python train.py --n_head=6 --head_dim=64 --norm_place="pre" --rope_base=100000.0 --init_std_qkv=0.0255 --init_std_down=0.0364 --warmup_steps=312 --decay_fraction=1.0 --doc_mask=false --steps=3999
MLP neurons of a small language model. Each row is named by its layer, matrix (gate and up: input weights; down: output weights) and neuron, and shows model dimensions 176-271. Each number is 50 + 15 x the weight over its row's rms, rounded and kept within 0 to 99. A neuron's up and down rows have the sign that makes its largest values positive.
After each neuron's rows, "fires before" lists the tokens most often just after its 100 highest values on Wikipedia text that the model never trained on; "fires in" lists the words (lower case) most often at its 100 highest values on Wikipedia text that the model never trained on. A number after a token or word is its count.

L2.gate470:42 33 60 50 27 57 67 49 50 65 35 62 66 77 50 51 44 33 65 32 67 63 48 51 44 51 50 42 62 29 50 47 67 60 27 64 45 53 55 69 43 45 73 37 30 44 62 33 67 50 59 55 63 35 23 64 33 34 81 52 36 24 35 60 58 43 72 19 52 13 31 39 49 50 66 51 39 38 48 50 62 52 38 52 37 39 71 51 49 55 43 52 58 38 88 20
L2.up470:57 51 50 53 54 56 54 39 39 49 50 60 37 55 29 47 61 40 64 47 62 51 62 39 58 42 30 68 60 69 26 35 53 24 45 58 47 95 61 59 36 69 66 50 57 52 90 47 55 18 45 79 60 64 51 49 55 55 69 42 39 54 44 52 66 39 60 34 28 34 57 20 37 66 52 24 50 55 44 72 53 52 33 37 39 62 31 59 35 39 39 49 69 33 72 44
L2.down470:33 29 35 43 42 36 51 58 75 18 48 48 62 44 14 37 53 51 49 36 43 05 64 54 62 51 25 25 51 52 48 54 26 61 31 77 38 79 12 50 58 55 68 55 61 33 48 57 66 24 50 66 60 61 26 56 41 51 59 76 25 47 44 38 48 59 62 38 74 54 64 51 68 66 63 40 52 64 63 60 44 43 58 44 49 52 19 49 41 79 45 41 52 41 61 54
fires before: " the" 64, " a" 4
fires in: "of" 73, "on" 10, "for" 9

L2.gate308:42 27 49 73 81 65 42 60 37 49 47 35 56 64 58 62 44 70 45 55 48 58 76 41 55 41 56 54 53 57 39 37 44 68 49 75 68 53 75 45 65 41 67 68 24 30 36 57 50 81 58 37 36 51 32 60 28 35 71 47 36 39 43 56 35 64 62 67 51 46 68 37 15 49 42 66 66 49 43 61 63 52 68 63 11 71 55 66 39 50 21 33 18 35 51 47
L2.up308:57 49 44 49 53 67 29 58 61 76 79 66 62 39 49 58 24 58 41 42 59 46 30 58 62 60 40 39 53 58 19 52 45 38 16 38 43 40 40 41 27 41 27 42 51 70 49 62 78 48 38 38 51 59 73 32 64 39 66 73 14 64 72 85 48 47 48 81 60 71 44 25 37 70 61 62 56 71 52 37 46 41 64 37 44 56 37 58 37 82 47 02 27 76 80 55
L2.down308:50 51 37 12 26 70 42 18 60 67 82 72 60 19 52 22 39 65 62 44 71 62 54 75 45 37 08 56 59 58 66 64 35 33 51 38 17 44 31 42 54 46 39 08 52 54 48 41 66 63 60 42 64 68 39 48 44 56 42 42 36 42 71 64 46 60 46 48 47 35 44 58 57 36 60 61 50 59 31 54 26 52 48 51 17 52 71 87 54 63 28 43 29 69 79 55
fires before: "," 20, "." 14, " of" 10, " in" 8, "\n" 7
fires in: "school" 41, "college" 14, "work" 5, "schools" 4

L5.gate911:44 54 29 66 45 46 49 29 49 33 32 67 15 66 31 44 33 38 23 20 43 51 42 48 68 39 26 90 47 48 73 49 47 27 48 60 51 86 15 40 58 57 65 57 63 48 54 34 44 55 18 59 71 42 51 47 40 50 35 54 61 56 79 86 46 57 68 48 57 44 46 47 44 53 54 70 49 66 57 56 41 46 53 45 40 37 66 57 72 53 52 62 73 56 15 77
L5.up911:47 47 44 56 32 68 29 55 49 56 65 35 67 49 77 69 58 79 44 55 67 30 55 30 50 60 50 59 50 51 46 56 38 39 50 24 35 58 33 66 62 55 51 68 56 68 43 40 60 88 41 39 66 49 61 81 86 70 44 65 30 29 45 26 61 47 20 35 74 28 51 74 34 55 65 54 67 68 42 67 53 41 35 40 46 66 55 50 66 29 37 30 51 55 52 42
L5.down911:24 45 38 54 41 42 50 46 47 53 44 32 46 33 51 98 70 59 52 31 52 50 51 28 64 63 48 69 28 57 55 60 40 46 62 44 62 45 60 65 10 32 53 39 56 59 10 53 44 46 58 74 38 59 66 49 43 58 64 42 62 73 52 64 52 19 33 53 38 48 67 68 23 63 56 31 68 42 50 64 42 58 65 40 61 61 44 23 50 49 53 49 44 46 47 66
fires before: " as" 32, " to" 16, " for" 8, " the" 6, " after" 4
fires in: "known" 18, "such" 16, "just" 9, "intended" 4, "meant" 4, "not" 4

L5.gate887:40 48 53 31 60 59 47 29 83 50 54 49 40 58 64 61 40 50 39 37 56 50 72 46 76 61 54 46 43 75 53 84 20 64 52 58 28 69 56 58 27 73 49 11 49 28 76 43 62 44 30 45 73 57 40 65 71 31 44 69 42 39 31 66 68 36 41 72 51 72 66 57 50 55 22 66 46 47 50 73 60 11 33 52 53 60 63 70 50 17 44 68 62 56 40 30
L5.up887:54 75 38 27 60 40 67 71 35 57 47 39 10 36 54 57 41 42 47 60 51 57 25 53 41 70 34 61 61 46 56 56 33 60 40 43 68 54 57 47 58 80 50 55 47 41 60 57 73 42 52 63 55 30 36 92 45 60 55 52 59 36 52 44 36 67 61 24 45 65 55 87 77 39 44 78 38 49 67 37 46 62 51 21 71 46 56 66 49 56 46 61 59 59 63 63
L5.down887:47 30 60 53 77 38 58 48 38 52 70 28 75 49 46 24 43 65 63 62 38 12 59 59 62 39 33 62 40 51 47 34 39 63 77 63 54 60 42 49 64 22 36 65 30 49 42 68 30 66 67 68 25 18 30 22 30 57 77 56 64 32 62 46 57 49 44 61 45 44 53 60 46 33 71 22 55 40 28 19 54 46 58 43 42 70 64 56 46 47 44 48 29 32 64 55
fires before: " the" 37, " a" 10, " his" 8
fires in: "during" 33, "of" 26, "to" 5, "following" 5

L5.gate837:56 45 77 30 50 35 52 61 25 36 62 50 44 54 60 31 44 44 41 66 61 51 44 56 51 61 35 78 28 58 78 38 32 58 70 52 60 62 51 53 68 49 30 51 59 66 50 16 53 47 52 45 55 53 53 36 89 55 54 62 64 48 59 59 79 38 61 70 31 56 40 77 57 61 65 67 52 46 56 62 41 53 35 50 52 77 43 63 43 85 66 55 50 29 63 67
L5.up837:30 54 59 52 52 34 58 54 39 49 69 54 38 32 86 84 55 52 22 40 58 32 54 67 49 40 52 46 58 70 62 28 40 49 43 73 47 45 62 18 44 58 70 29 49 53 46 48 58 69 21 67 58 56 57 33 50 42 31 12 62 49 65 07 58 48 45 40 37 44 24 60 58 30 63 77 41 60 60 61 63 41 48 36 34 73 61 56 56 66 70 37 58 38 60 39
L5.down837:20 65 80 47 12 52 63 58 37 40 67 63 55 26 46 51 50 44 61 37 78 63 46 42 34 45 38 50 26 67 50 37 41 53 43 58 32 57 36 58 75 63 58 56 40 68 52 40 68 52 63 56 31 48 66 66 71 51 54 51 67 60 39 61 59 46 45 82 43 59 28 71 46 35 40 51 56 57 45 45 68 44 41 40 51 49 26 51 76 51 44 63 53 53 74 70
fires before: " in" 38, " on" 15, " the" 5
fires in: "born" 42, "located" 6, "up" 6, "when" 4, "raised" 4

L6.gate277:56 35 65 36 44 45 55 68 76 49 35 45 65 47 56 33 38 60 67 38 74 53 57 53 54 50 41 47 63 70 47 61 32 45 38 71 49 54 39 49 41 51 42 74 32 49 80 81 64 25 79 52 51 28 48 68 29 32 46 46 40 41 23 47 58 72 56 14 69 58 54 47 36 66 59 50 47 62 50 70 59 60 74 65 37 44 48 50 35 47 37 51 31 32 46 24
L6.up277:50 47 78 68 65 42 46 55 34 69 52 53 55 27 42 32 40 48 24 40 46 44 34 59 47 38 21 24 81 27 77 69 72 53 61 57 65 33 45 55 54 56 26 74 54 73 46 36 57 48 45 85 50 39 41 66 53 64 04 57 43 52 55 56 70 37 64 47 54 48 45 39 48 70 36 66 29 66 41 65 35 57 59 80 45 70 65 59 54 72 37 44 43 45 57 57
L6.down277:48 33 52 69 47 34 35 58 58 49 59 21 41 34 53 32 57 60 66 54 68 53 62 46 57 44 17 32 40 36 41 50 53 63 46 47 55 63 42 55 38 45 57 99 40 47 73 39 40 53 39 56 47 41 68 59 38 71 23 59 50 55 71 28 57 45 26 34 40 58 60 61 57 44 46 56 52 60 34 35 60 48 70 59 50 49 50 50 48 50 37 41 75 40 44 64
fires before: " the" 44, "\"" 7, "," 4
fires in: "of" 30, "after" 10, "to" 6, "love" 5, "before" 5, "on" 4

L2.gate731:60 66 37 79 38 67 65 51 25 35 54 39 31 25 45 61 54 63 49 72 51 42 55 53 41 44 53 43 40 70 20 67 37 56 45 71 61 29 25 71 68 60 65 57 44 73 31 66 24 68 53 67 35 63 43 46 39 63 38 48 40 32 62 49 55 35 54 37 50 63 27 48 70 46 75 52 25 71 14 73 48 69 56 41 26 52 49 46 64 39 57 32 56 59 74 45
L2.up731:51 49 46 43 64 47 48 61 50 41 32 53 63 72 43 38 31 57 28 52 51 30 59 75 37 44 51 61 41 46 64 36 42 59 61 63 37 52 69 55 61 40 57 68 57 57 68 64 35 48 64 52 10 30 63 61 66 30 59 66 40 24 48 51 67 54 51 43 29 30 63 75 45 60 39 49 20 48 60 63 54 66 63 62 58 58 60 71 78 43 65 55 35 67 29 86
L2.down731:47 54 54 43 60 52 45 37 28 29 49 75 34 39 70 72 46 44 46 37 65 51 54 35 57 54 62 42 54 35 69 63 41 61 87 45 42 56 59 39 62 60 69 49 06 51 75 60 59 45 40 77 43 40 60 59 16 39 55 69 50 48 36 53 42 27 40 65 62 32 52 54 30 42 40 52 46 25 36 46 34 47 56 53 52 64 42 64 53 76 57 42 29 72 41 62
fires before: "==" 39, " in" 13, " ==" 12, " on" 6
fires in: "history" 23, "born" 16, "biography" 7, "death" 6, "killed" 5

L2.gate990:55 50 48 66 62 52 63 53 47 17 51 40 52 52 34 60 61 14 45 32 53 42 62 43 76 63 57 31 41 43 42 35 41 68 36 75 75 43 86 50 64 23 73 50 84 52 37 34 45 60 56 49 24 49 43 56 60 64 31 51 43 63 66 43 54 69 60 47 52 40 52 25 37 25 74 63 64 28 24 68 55 42 35 44 53 58 51 32 45 59 49 50 45 65 37 45
L2.up990:41 70 32 82 32 37 37 58 37 64 42 53 41 54 65 45 67 60 57 76 61 44 38 63 27 43 37 59 38 38 80 26 38 26 43 53 50 40 68 68 09 55 64 42 60 56 00 34 35 51 44 56 77 85 41 43 27 63 34 29 64 63 63 45 72 43 60 53 55 40 49 73 70 70 65 46 54 64 68 58 44 22 31 37 66 59 75 41 65 43 64 38 42 40 42 73
L2.down990:49 46 54 68 58 50 33 50 37 70 70 68 69 50 49 59 60 61 54 60 39 72 15 45 46 56 35 48 30 47 43 31 45 00 38 08 47 56 65 35 67 29 60 52 65 57 29 28 43 43 48 39 54 25 39 47 44 54 34 12 52 19 74 69 49 70 54 66 23 73 53 41 50 73 55 63 60 62 41 59 38 24 69 50 92 56 38 36 55 36 44 43 53 49 47 51
fires before: " in" 16, " as" 15, " to" 10, " for" 7, " on" 7, " Pat" 5
fires in: "known" 21, "born" 12, "not" 11, "located" 8, "shap" 5, "set" 4

L2.gate974:53 34 32 57 46 40 53 30 60 38 56 55 74 92 80 34 77 54 48 45 68 45 60 30 77 39 44 65 51 48 56 65 24 31 41 65 39 78 70 60 82 67 75 67 61 54 52 35 14 31 82 54 66 69 59 28 60 45 33 47 72 62 75 50 59 51 51 50 45 49 65 29 43 66 69 45 74 57 54 38 60 22 35 43 50 78 34 29 37 50 66 47 49 67 44 50
L2.up974:45 39 64 67 56 45 30 43 49 58 49 60 71 62 66 61 27 58 27 60 68 70 51 32 39 51 60 61 46 52 69 66 42 61 77 64 75 46 71 43 39 59 60 65 61 36 56 27 42 40 80 51 58 29 32 57 57 47 41 49 49 26 44 73 49 45 57 52 27 46 56 63 54 58 76 48 59 66 74 53 53 24 22 37 53 39 80 42 55 46 58 51 30 51 69 47
L2.down974:30 59 22 57 39 42 62 47 38 44 59 49 78 57 48 65 76 24 40 44 41 42 44 51 29 38 44 58 43 35 65 43 59 32 66 18 50 80 55 44 45 78 71 72 60 70 36 68 15 33 51 55 54 39 44 48 22 44 40 83 48 29 73 79 38 47 20 48 28 53 65 50 35 56 57 48 66 45 58 42 68 39 38 54 66 55 31 60 55 49 73 32 61 62 62 39
fires before: " as" 23, " by" 15, " the" 8, " to" 8, " for" 6
fires in: "known" 30, "called" 11, "preceded" 7, "as" 6, "succeeded" 6, "due" 4

L6.gate152:38 65 34 69 69 30 46 68 47 60 70 29 43 33 53 67 71 41 65 45 83 34 42 48 57 41 50 45 26 39 64 74 80 40 47 38 52 34 47 61 58 45 65 19 54 13 53 49 72 53 49 36 48 68 50 45 38 49 34 56 63 51 73 58 60 45 36 66 22 74 40 69 48 36 47 61 43 59 59 53 43 63 37 30 50 47 44 43 52 62 50 72 53 45 41 39
L6.up152:36 66 41 42 70 35 79 50 55 78 59 38 51 40 56 79 48 52 55 49 68 34 32 49 64 63 26 22 41 36 42 36 39 63 66 41 42 14 42 51 54 49 56 27 26 41 31 35 79 49 46 60 64 70 56 37 51 45 84 50 54 52 49 51 30 57 48 57 26 43 48 54 40 54 33 51 35 44 33 53 19 55 36 52 39 67 33 72 22 89 52 58 68 52 55 75
L6.down152:43 58 51 27 57 32 58 22 42 28 21 29 46 46 45 41 55 38 43 53 31 22 62 50 39 62 26 45 51 70 55 64 54 72 50 50 70 39 54 65 76 50 51 46 76 61 54 45 79 72 70 50 69 65 49 47 32 42 45 27 37 52 51 61 48 37 13 64 49 60 62 28 54 73 65 59 37 35 61 45 45 58 61 56 47 28 38 71 62 56 39 36 68 48 67 44
fires before: " the" 46, " its" 7, " his" 5, " of" 4
fires in: "of" 87